Weights of a small GPT-style language model, trained from scratch on English Wikipedia: 4.93M parameters.
MLP neurons of a small language model. Each row is named by its layer, matrix (down: output weights) and neuron, and shows model dimensions 32-159. Each number is 500 + 25 x the weight over its row's rms, rounded and kept within 0 to 999. Numbers have three digits each.
A block is one neuron, or neurons of one layer that tend to fire together. After each block is what it responds to, as a language model described it from the Wikipedia text at the highest values.

L13.down75:497474463524479483489504507496512476457472532481522491495523491487545494567491463465480561495495521488545529498480507537513525517467502481505515515524518492471527467527492475492502496547514477482471505526506466482512507514490481519498500486469483520503475538521541481482491435471510528489497466538470535492547511492524475431494455462514486486509490471497504512487519540501535491507534
L13.down172:496524479533520465457484512481466485506491509462525514456473460500527479509505517512474485501509427500535491568508486547468501506510500511548542470488458526521512503492458467518530493512511486511490496502490497503523502450532499526542449508486500510511503522467448518514458516519467490506492518505510487506525520521483535516478492501502482511502498478486544463478591465503479511514524
L13.down179:480468497460507501486510441503516513461544501522526500503485488491513494474513513535499500478503473508510474510515481523531489530537477454515521483535486501441492485496516437518520475497483511482486444523495505551496504472515527533494515475486511538541506526508501545499530494516480526524459490508477501484459505450464529529509514541510520469469459503488556496461505455462470508517500
L13.down603:529520466507492500512503486479516538492542507529548532510519478502494483497477482508478514483491445488507500468419450500480483527470492454511541469515492534484504537515532514548515509500522471506468479508516532491497470505524524564496493518520496475493472453472496508529515497490492526486484521519506530482470491499484482538490519495507463511511469514496546499455575491466469474496486
Responds to: Main verb stems and endings

L9.down39:490479545485491484507512461502483464547488479509566469483502512494477521532469524518476485512498487494479479499498512460500488523526471446468512521474479511523518504498502481529504537465479524529503516530488523517510461515525428502506484428508504442552488529483504485501512496472463501511506479511511487542504510454491500488534527485508547522482500522525483520499482504474501447479480
Responds to: Mid-word fragments and heading ends

L9.down563:442511522520475496514526488534528489474471470516517499502519489499496470508501513470471509499514527519528527488498480524493494492490458533501503546468495488532499441510520466499522531495499479451486458497531496514534482510493488505475553493513480512468462486529460523528548475504489522473500478492509475464494475486490472505519494512497480408516508543495475529474499477494483533525536
Responds to: Plural noun endings

L10.down104:464511535491514546475542509504486506508556480498529492507478504515511508534515520514510508503466498532446498505518494528487445505493469423474512469469480501485498462515437485468457529475446495538508536517484501516485515506466562528565505514512522481510465501488532503481443510516484506511501483534502521509484531523491536520537473477525487479498517497483474511553495512498494487473451
L10.down136:538517471520495548530548446455492513482518507482509559520497527505542527538493455475480457500481477464534489489502484501480449549493470456506517481506466478483470499522530505480535456484436477488499453476518479490518519490527508482530489481500494505522462480483497502493536547501500525504483519508534480518453494521496514473541500507506503550514509499537564497491490509496477518514509
L10.down236:471516479524508492509490500490488482513532507500465499537495482504511510455536512483521500462494515494492526496574490458464535461504475522456454528471470485558497487465471443492463503532506488462463504490487490486506530540449514505523490560505544523537492502534466496504501506481474502478507451472512487510503511491476440519534487493487506502509520514482497554529516472512479546494485
L10.down257:489491502542483460527484488522547527497465502492545504461515530474543517508505490473473513488485526472483510427480516490491516518493476508435512512497510483502525462489526465488546496510529501450510515546502491548544483522493509508514505548525498477486495498494472543519521495492554504478496516504484485498505493518514487498475495536495412457539472511539489503494513501508518517473470
L10.down258:450521478493484497500493514524463485506494496477546501514515524475492527540538472479516531480495508548502524528518534520487489479473485513488490502502551507477512469478500518486481510480556491496464506480480463507489546478493537531498509491505495459523524472517494527530499478526546478506519517439523520492486528492486519505537479478453508458495469540499505466498523556458444511475446
L10.down277:507500541519454486524442517527538471526511566495477486505514545514538454557515533481530481509509530471509530514520546488482493541503468547516486483546529495526504521487457503508472497489490483478518463467485499505461526489469505530466505439494477526528523476516465472500502495499473503499487531480516516518451503470535472506533492469502493503513529541462490493501478488506543504478509
L10.down285:484522556472497447501490497503443504487496542445474492521475490489479511496492475527536495495516543504515519512493531498501437509506523493499474517515510521512483483467500510531516491502480516507481500461528539503508526506526533481490542469488535477510541474529537497480488468495532506533477548532526532505419501500496445483531472488484510499508472548495541507538526466478522495470481
L10.down340:479509509486502448543494525507521534487469463509485480505501507499456499482487509502482494496510454511520507474520502517496553492528514534451528540498573498529536464504528482481502469522523505505541548454499475488516542491454456458521502517519505478502524520471522496489514525464512481492468523523485480527523485502471493522501512542484503468500512508501450513492527533459524576472489
L10.down369:497478482485501513491490538455528467532501484529547480500498507472498534535531484549489488538516522471502518509509514501482507521493476514499532525470487524473479521507484511469451464478463458470486490546483497510492501497509460490523454479507521501486523482483477433483467523502492501492524500529515548525526533442496469459526468501511504522575510500496533540529500520549471539509476
L10.down394:530493519527506460517505495487502500496482469495476502495502528493528506515461448499499512462496475535466491478498549485405489470498476523505477505448486523555473472538513507499527495480498496489484515490480448495519506469480524488527540501497510527450523510498558502497469545527504484519527478481524480528535479498511488520465478534553481461517493516511497527508561517474486495505515
L10.down397:498530502546492506501463555494522523468504459488518466548512504514507488508516479496518508470481456490497460479512472440503431467486505492526508480451505495501488474509533556477503497495530490503503546483473506479452456498502509513546542526485531455488482536523521505486498522526532470530526515519486499503511518509487527442503519518526469464530469452495486516513485543530526520502518
L10.down409:495506506505486512471486513467444506472508467512501514482472485490431512513523474496514550471552501506486513472493535450482469488541481530480503533500518524511503498535469468486500505475513484487487480487547491464467513508515466489515454500510481505496530494528487509505457516500502517499501524499478458522489485493497527486500499480509548533525471500525505500472502510560501497474498
L10.down421:503507496514503517497501505531565492510510468495525484489473478519548503503519470472527495536461514495491496510512502494445504477495487543486491528516435482527537508481479509546538508510489514481455462502490474462488446502498474440494533467494497479491487516497499526551482452523507479499480528493515524470543458518466477501484479516508500469509453477476488483520517515460507510533524
L10.down431:465453538521504504540509530547515502525499527503526473485478530501540510485557505468481503534503480533478496506526524524476503466526468485460468527464497482510506516490489526500516491499453487480500520479466493518469550527503473496555500505481486527530468453492514483477470474507499499483530490449511501547487539462466424481483495536475488479507512543502475515493523542461515523477500
L10.down529:555522525503485447488510496481510511507467511493541493542500499513518505519519397504447478511480523471465481498521518512459515529469524490498503482508503480518510493494498516504509499520523492484527479493481487498506481450466489508535479482502520499504472497504542484494511491521521511488480526468516474512521483460509512480459488497514479509500473534561530488517601516503486509508476
L10.down639:501501516502492488526507481517503488478528525469466539505519549500510444512519500497473481505474481499521502472467466498483469556534520517509508494549487497503444474473539509504509475502506527536514492544457504497474507528510524522472447489542513526540513545479536508465518511489482474490500482479479520545529487476489433459513513495497497527497506493483461533512460500475535468479472
Responds to: Plural noun endings

L9.down456:495471507465480535458439493487547503487482503489534496511511468510492467483546483478499450507506547464517517465497478498472525522513495511487507492496488473502460525454514562517476485511518468498483535506512485491475516523491505508490497523485538485500495503502539500460473456475507531506512560500551448487504492452501510465476498500505474478519511520504495519564484520475482521500517
Responds to: Locative/temporal "in"

L10.down49:497492489476510522500510499495479495477497483496519511532492494479536495498507501508452481476475506495501467508530479544406516494486486468445519494473503506503506522522505494560512487510461447521476489511532509479510469477505542508553528486496518496511539502519500523478518513511490480518529513481536471501474530506505529542504503511473478492512445499510486478514639490488481528526528
L10.down60:500484511494505493503465544477564509499455499490456512493503550473503518532528503511517509424456531510520523446551503504512554495517481490489504467496508480524510511491515445484471531522473501481506498518558465440513478476470505518501511519520512473529471507469494469508521490503523517544488471507486476492478477482518483554521494493466469485479519514517508480506536463476505479538479
L10.down87:503501442487510578509488501500486514510515455491524542528502497485520470490464529459533515518475484461476479474506562490494496502533520516480495515492487476536538507500519481483489516463510466505498553516483510455510517497454484468528533508473475501482503508519506468475484494571481501516485495493494504481533502489538496509504527520464477492511451517462471502480529470504473532545550
L10.down119:517495492522462486495519499493505496446506465489516524517502495466490532499517435482514515464532510518533460455509493485463522490532477525446479478472463501489481511497510485468523492476525459511519492486516481506533483503512492516526487518499523473485503509451504486503461471538530489501520491484514470480533478527504471488478534443477445526514513476512522530515508496450492543509527
L10.down131:464488537496453517510526485493468543479484500486500484524499565460467516493515503544512436498485513489478509513502499538477494508485529566468461513504527533512516491497507544486497463516515498512477517478541494529502483485500512541501461509453530526497490467514512471522484528500540471477522492532484468490474486564495531519480460513519506476498533545452485490495485506512473491485503
L10.down231:517525473474480502515459479501553477511507515464449479555492491476506473495508476522502526518499499485503521502500467477513496523487510541506510522496502466479552448513468417505497494503573500459503484467508484528539462497492495479475461544455478495508503508503502492470527484489482508497521461458511518502511497536499515537524559521485515518507505495533501476496484552479490485524497
L10.down232:523470476515479485499464487540540506480509506483548487500504535511560507470481487498492482474452523477516503461475466509480514545509517502518545492491508510467484520444515523478547475514509496497462471448479518514503498481498521500524533494485542480499544499481499527455484492496526426487483528525477482490510477487543487501490500531489467500486508481479530548547523482520483539530531
L10.down273:491499507539498527473536489492485479509478502496543488515458489491496510508524540477508497491467520494464468540497537536500473509502481515518486484451494476522500493485504506489539524490517454513513514561540538461464464457480503473525521520515509455515520495505506473501495492486461520523502525455465498539525548482463529532520532509503548536481505521519522511487483481507499491475532
L10.down372:516538491495479512526521487492526525462508485525480481519508516482514520496500508495534496484471482483550481469546486554504535473506544475533484469463475502497516523495490467482524490526490489486499503485542442516520472513545527473493517464436477511437466484494482530497503520479449478508550510480507497529477523502494525478524464524506462500504468503535554496485524500528477509494500
L10.down391:547423516519530497485477533534512460522518522492569526508483480520524514474438444505490473482473492495537495493488504508506485505531494476526486489479478548488465485512502513536518485524503468507502442464511486460532514489531548511547506516455518492501491479518461517464474496509502497488494502530495498499509487464499477499527526483502457515547524543499494532490504491490513519508542
L10.down433:510478549513535525494480505481503484458485516492490506472522524514474484539512477503515542488485502534509506483521485557512503545508532530462509454505522446456483510489469476509504451546486426537516526491522500498496476525476522501542508485503505513495492493517513458498495444512521471546462475503524522498496502480527501496526506491453463503478494506533488512494545560521515496462488
L10.down475:510514502461481506515488507495508502511480504475523497530494520488475498499522456503477498482503525508529495485516485509433490481503457489457509517490486506508492511506485496537514511531475461507499508517530498506546506449515500504517536491492504501498501508499494509490496485522498482509499477492515487526513473483516494501504499530465449513528490475512483483499699500496514486523522
L10.down514:531494478463465513519503513508551496474501487518441471461503548497460540508526490509493466498513536524498504469454498486536505547534524529508521533488503536539509506479470488506441485505491551498531523489500472493497524505491513513485492492472508479484497514522518476505503514529510480494498500500505497438456519478493488453469493524489520502503488471509448492508486514500506518483477
L10.down518:497528525515485484501467512493491476490490462510548475537494469501484489498485468510513497476482522463508522444470494501492527492529484475506564531483457491477488453536536506521467499510522537520475469546485500494478515474521472507518507511498482516516462509474515493528488477477537512491500487499507491488503478482548486520461513526465490483540448483496517487470508534514504466558535
L10.down550:515536506510555497495502504490479468480539487494489503552461534510433527481500466495502537470479538521500485476483505515522460496484494503468456503477501487499495509445532519513497477466534487447511489517441496499517492524511490504489503487502494544481453484482492532494501495529576514484508501522513520526553533479487510507491496508478465490539464486519483522514464523486454537484517
L10.down566:493485513504537505484525532504449478458466523521531543518526520495512486507520502487485505471525532531495513490532509548496510485517497502502454483463465517496494487472492524531514491502507477503577458514537501527484503518508510483511508504494502523495467524473493505449447577559554463501488485454466477509480481469505516488508465465505473497526494483496508533519518499505500530498477
Responds to: Prepositions after event verbs

L10.down70:479524483530539486527471487501462494487527505524512498491537500498505508535465497460496461568460497535513484480495546498498474463509493499509496502521453481503482497495467470486502545510495530473465501533492509471535508493500496529470530522505506458514515484474521535494542508498531508495506529547516461495489501520552491445499488543492482497512509472456452482477514505527518464455548
L10.down105:487507483521483478518514485467506487499503513484493527502518469459502509489504494473537449509529499472545484503548481524452497482496487526499526472518484477509486543516537478464529496553498478493516469493494486502517506502524539478515527532484486501541521497488499501493548499541438525508510520509550552468508518505486501494535499432487487545513522482525515521466503513510471465453444
L10.down107:544508520498484542495532525474484484455538511500565505495523501498517503495487518522478482488526469489472512504468519475459453526487491476557537529511447507528499563524456528478505510463511505476501479493530510492488510510480521490472515531495512461510493475482459525466487500479441514479501500510460456512493493500514495520483482525513488527497485519495548484470511531496462458523511
L10.down135:476544470507453472494501503494539527460434483498476469496477480525549493486510491521524507485473532534503487520517465471470496526500504474506541526466511501498554529475510467476476504533508471495505484490526517512498493523488477445527520572546449486487508505521537470489476515467494488501493480502490470496483529543480501516468506524500489468507487515507536513513525512516535540494503
L10.down197:501496499498495494492500499500478513493536485478549491509498502522515506500504439492468521529475557499457486484518498508476509480514473481524498526532506480535508480484466518471483518485468466488522482524502502508476524525452517476538495467541518484540533463486519536491447500497550542458496479489465478512484502504485518566502519457481501551527507500520501506509546490525475501464520
L10.down207:494507433492497546527519468510529524502514538516510485516548513513465492480505526492494550496488462496490508475545482498450455502515485504485532492524499481472506515500523497511490506514527503471463486468496475479500475531501551477466501493526511469559499526533530547513445513502522491489467480522472471535548510468489508506490488466529481500472482468486468527504539488493511495517515
L10.down263:525476481462515477510571480554521502462506485505495500501448493530483512497548511467502471466501529462468483510540495498530508485484556545508508516469506461479483490492493470487494504541512551474489466505489527500483561509486505459436447518484485521515454460506473484491484506504458543513511464494508491490502530485494478495487487508513490478497502497507476511528501526483483504533481
L10.down395:499498527485487482486512475477477503542506524528490511464492510537468483524513498523558488477499509505484527483465482465526480510517483516504522485503484488482514516512483523523460548476468545528474497519485497469537501514464524523480503494525509524520524515508558485559494469499552520528518503548436519500452514479497476523490500514550530522476497461514498498480465516481488521486510
L10.down406:496461500547505544483473483486515465495497514494470470476508504526528538519513488522493483545518443564555500492482550496531518499481474483493477504516490507520522467500461531503467528492474508491465525444531527477483483437541532540496488481525498496507516501508476517508544482483518496503490484498494498494484529470530491500455522524503479494486510550482466488482521464504476483470542
L10.down414:518489496481466494516502498538517490512512515514517516495481489500504487524498495489497490531493522491558497516515479538360489497519487532483507496548481505495526483516526481516489517500503499470473516519553517495487475520494531504504497479516525520507501496512507492484512479480491499477469499509488462485502491521516477504511487455474536489500511516474498530541649520521506495470527
L10.down493:533497472529472484506535499480497515449487450536547495509499509512525504502510489466467513512461529477559478505499519536470532469509473508540496544511510530467524490517543530516536527462458495508516481491468523479470527511482485508532484495478477496474507489560499499506503512491512474489536501499501456517549461513493532488499549506503509490516476467470479501492482453486479497497508
L10.down496:508455460517485481503529468501519497479490509479533509527520498473484536549498485458524519506464520495507463454496526500480470472482511456500518510526529477525489492455518454447455478528533472463537512526499543504498526530491503521489451514489529445536532462525515482503466501501516522489521464505509510491528546491481490524515512514471509495500521456508476502536466527484525489472478
L10.down551:547488526486502477530521529530507510494472490511514501553455531527525508522525487513459497424507495483487509525530494497500518480547478505561513502469509562481504466473499482532516518467524535492468486479500538486477452500472490513531499468512531493472492503512472517494495472500505453458491490480520497516500504481502484532525498471488519503499522526466547460469514487518523482542496
L10.down578:472482529510516448494479480502527526482510509493488490533505472516451502488519545505497520507479503524552545522484521466544470544493486482478540480508502524459545476468476516494488481524510535493514540519508482496529480466532517507505549506471516497466466508473506511508511520477491465492525501496526476522558496476486539485447489439507468466493479506487522508525478498493494515477469
L10.down596:486532548486499501478528514503508500541478512458516497505528485520508483520464486497503472515524515481525501507488530496524537493495468518540476499492466439527520518451465522475499525514551544500544505504517439479495473521519496532476502488491565522526525521521510480508526507504497477505509478498491524530474450453475457502526481475501511540515444502481533525475482479493478472519452
L10.down597:521506476494472513493531503451500560483474501525515504516501502486484509498498489471489569535494508496471524498501479533511446532520480540525484483494504504472498451485499470520488481488475511444542499563506497503509451482466476472474473508476531523543489517521529444520459489473501526514505505539480477488518496505472533531501480508508525493520465471533478516527507511528530485486504
Responds to: Quantifiers and bare verbs

L13.down163:478465478522518529527505437512514498498544493448482465484532488472489470524496539495551518484535525492532512514491527529518497524497507532474538525488555502482495494481504519507483493534510458506483511531495524488457500512497514480551488525476504506494466499519534522464489464485438463498460489512491522529461473487485482480502509496475500465431480492479506485537444514515486513523539
L13.down276:489522466540480459518472499524526499455497491467506488456520489548493513511506490531503479517510486501482494518509503507514477476484476518500478508510513481520486529532468558538517444508479535523537462474513510505448489434475491500524538523481506449536551526513538491506497516493461483457510515459513488532497486504492483508520475514501495500505511501488516520531492479539522504507466
L13.down341:513523540546498543488449496503503569534507470523494494476485489460537487530510490475516437491494480522522504513504487508528561538526523525481489486475485494536513504475522479502540489477493531452497481535474491488468486479478482484498466491497494524510490499540490494498515509468522491496494481501472560473471506470511528478495497500508506523467502479520514501490492484521524494501519
L13.down458:483467503496517491492468503534551472489548492509489478526472521540495492479523534495476478506490509506485499555541474568538489487514488508510511509502521482516486486471526508484505499485471544476549475529523487531515494437514503532518533518466518508482493544547512483487502473485497520503462473494490490496535520489490474484491494482518526479508492500502499518602477488464432512503512
Responds to: Infobox field-name pieces

L13.down91:527481507512496488489505496520513514470516465487489498491468504482499509507524494494497438489480492518547548441539524543460483482468481534493485534486488465502487523509509488511494480477486473479476465501476524492494502495496534505528503520495512514477496496531486540507498509537497527465539508544530482517546477516513519490507502461502514528488563456492526493538577523484480546471496
L13.down293:488484520492526526501517483499484542477533507475506508540494499494509510435531448483496469493487499485535441436543489479484493513555496478514493513534521479528510488473527522476475519538498482517516473486497457498555516497493554524507520457486485500495493528522500544470506501499557491497541488477518494499521513484487555498476469504499487474523461474485467510485531498494482531528486
L13.down361:504523488499509536486499484467535533484523488515507470495473450490489575480509513514509485490522456520438515506523533475441460507535465474486556470427476512478503520473503504502551489453507509462474501504508463500532451487529504509513502495509504496513485507512469504494482489535472481499521509489501512517508479531504537517505460476473515542468474487488527517469562505477510529490496
L13.down394:508496475500509545530518510507504543477492530493535538530510538512498499468564405493501507465502523512536503438525497516473500530493500503426536467493453515480492481501489501522496516544522476477491525497476466496503492487493545515522510506518510474519492489495489494484460458526524507483500488491500484507510474509488486519463527472509466541511474477500492524499590477482488497491527
Responds to: Temporal/contextual "In" openers

L9.down102:536544509506512452520504485476549547486495498497513504499485509521515496542495522499507480487467473495495499454493453489530475549510487518483493522472521505460499488508524509527513504539478491479490438489521509442520494516477489534474536523523480467486484499516534509515514551531526476522507508490507518493522455477487507534451492482491455499486456535477467470497441543466469501510504
Responds to: Verb-stem pieces after "to"/modals

L10.down2:490528474530497540557511472464463476507502512484509485480521512495519459482475522496483501468443486515483487514552525513535493535434501497517519476490537526550501510500495529527483448543473491492540501496518502494504480504504495500495534500509488517476459522501522497517497529512510527493482462471500496563456506500504528468475507531494462470491479526525512516473448514469516548475518
L10.down4:457520471497495503490454500520526490501498502514499496490502507504525460546483514446464461513468506490508491531549507484488501478468450527522508485492504496511529486484489514486521510465531501502484473498525489511524477482496527522489475449510545505510472551539474518503511482472511502504525518455481466529487543484505548502488506479506500515502532491515504461540447534542539507540484
L10.down29:502523485508508525467472482561493437476501491531472547482489508496470472502476459512517509512514505495479511518474496549526458518478500493476572535516493534487531520494497522459505556517554527469475462491476527485569517494479487505484492538486485487468452475517535490519513512471480499498476512513549478446559468539481546514506483493497502487489494525479476529503508497491514505484497
L10.down147:466516443522523503525540494533521475485549527510482482496494485493505499534525494484477524524488510522494473491536494499533524518486518458502503509508515535483521484520515498503552501519539493514502480481546541490508482529509492536465532512516493520529525488544502467449506514484485523475485490515458515480448542422528501490503524485493489479462493481455501510470476481499516494479474
L10.down186:512485507464471489549523488495477523505492493520563494491470518504492495525515446518523478473482485472520488497501528482523498530496482481501516510478512516527509531509544474529529514517503484457461422487540490461513495558501534504533544474502488440472532490494522501510506500501475486488564468524485493447490467484510527458537513481456501531528491494510510481487524478458488502524472
L10.down262:505533461503526533474531473548474460496457500527497498500505504504518459487465501538521502488469510565523511532517526487510498504456510497490501497517508487468490487448493444513498437519532554502487493502484498486494453519511511488482536495497544545477539524507479519539510536505451491493516520484487517531504506491499468477460486493514502457506495515524480536534480514523476539467502
L10.down267:498541550453533528544498516509488525486527524490514502496502502540519464486531489514496480519498488521489521497485505524524460539504499500510515516502534484481512497475516455508495492501496485516511504520484513493504509490512507510521517489476470522512526445499567477456504495507465532503487491487442476468525509475471562477505475481509552500497500533540553467483534486471474501466508
L10.down287:517485487488522459479516534517516513492491497480526453453517518497497494498477448496514509455531491439491497480504529456494466488499496485527512553460472538508481536479500482476479491514519502478523495523434474526532501504482492485532570504517486484480530491500492504549456524483500455502498501509501502478555514514511511493458479485512500565533505542515535482498510503500543501521513
L10.down288:482526563454462512538498506488513525518472536526518519497519528486509503484497504535491511519476530486466506484509504481573482505491490461518523533474505466469506484506533488489556445518473494499520481520508473494528530528481514475511494515521508503492486475481544501491458519474493534460518495512473482470528527477545470490514509501494515496518474451499518505482557482484527520496511
L10.down341:508511501486507504456493491470525521478480498528515490467586494515507472512500474508516494436529503499516499527533450508475451508493538547482501459545502493559508490544518506483490493476517541502493468504501502505510488464524500502477495516557528513502502501491491478511486531528481521480492513479481510493493537521490494504497492498467509537504469525497564481484552514521456481486439
L10.down357:490536503505536507476481439513501503426567502528531517514498494472452496512516483501474528517488475550520468504515486450493504548480494480513519495487537516520550460456514467498485527467497500530526509481525521459491479536531513490474478511529516482492465501500489501519490460518506494497516519492529502515488553506464501500569503500506484465483518517517495518503485570512508494470464
L10.down361:484513497514491512493528484502451495453534503482534560486478494450452526483512490491460510492500467501516517530492518508525501513481512469444540479501474544494489460524518515522502483527536530466495508512494533514502491484527538489462516521465487526517531478502556529488475492533492467498459480434606529483481475499488500518515545513493481513521481520515521477459489494503516485513499
L10.down396:534475514471484478520519477499520515493486507521470500463524528502492483470467412520504513489500500522510453444484516480517555495522493517462472491525492491513480514512506492485525476517516526501520575524486522479497550545467477468472500532512487453558506491493527534471485487484513478517445480499514494505523486493483494449490489475520526524481493497478500516560510473489519485460518
L10.down429:484499523520509471449495469521484475477509525530553504467499501536500480537538465473510476507488501472470506537501547519531484491498448443523512513508508477487467499511474505508535506513453477486531518517459515512451496513452517509507464527446522483524520490523487497483454513510495556532481512495457472465472466484529474504473519508497528514501501479522531491485499522499504499512520
L10.down587:501558503481523501514489481508510457478520502537520484491467462495513510520464543505515488458487498496539542483510487489492497487553503504490504494512466454506448504489459477484518498497523481468470499465528500509505480495546514493457541509494525463543477500483509493519468491490478470468524543484499542498451528496468449488525463451479501513484539490511524528528534521504494495417526
L10.down594:493480497471512499493490515523473518518507478501511452509515513502504504504471506465523481496556473533479514496535510449525505518497507507549503489451497572478538556492491503503504485486507495511483527481504519513470472456519479483534498508486496534560506484521492485507518511496542464510500456478487491528526484490539472500475548502481546495516479477517519511465487463477558532526465
Responds to: Section heading closers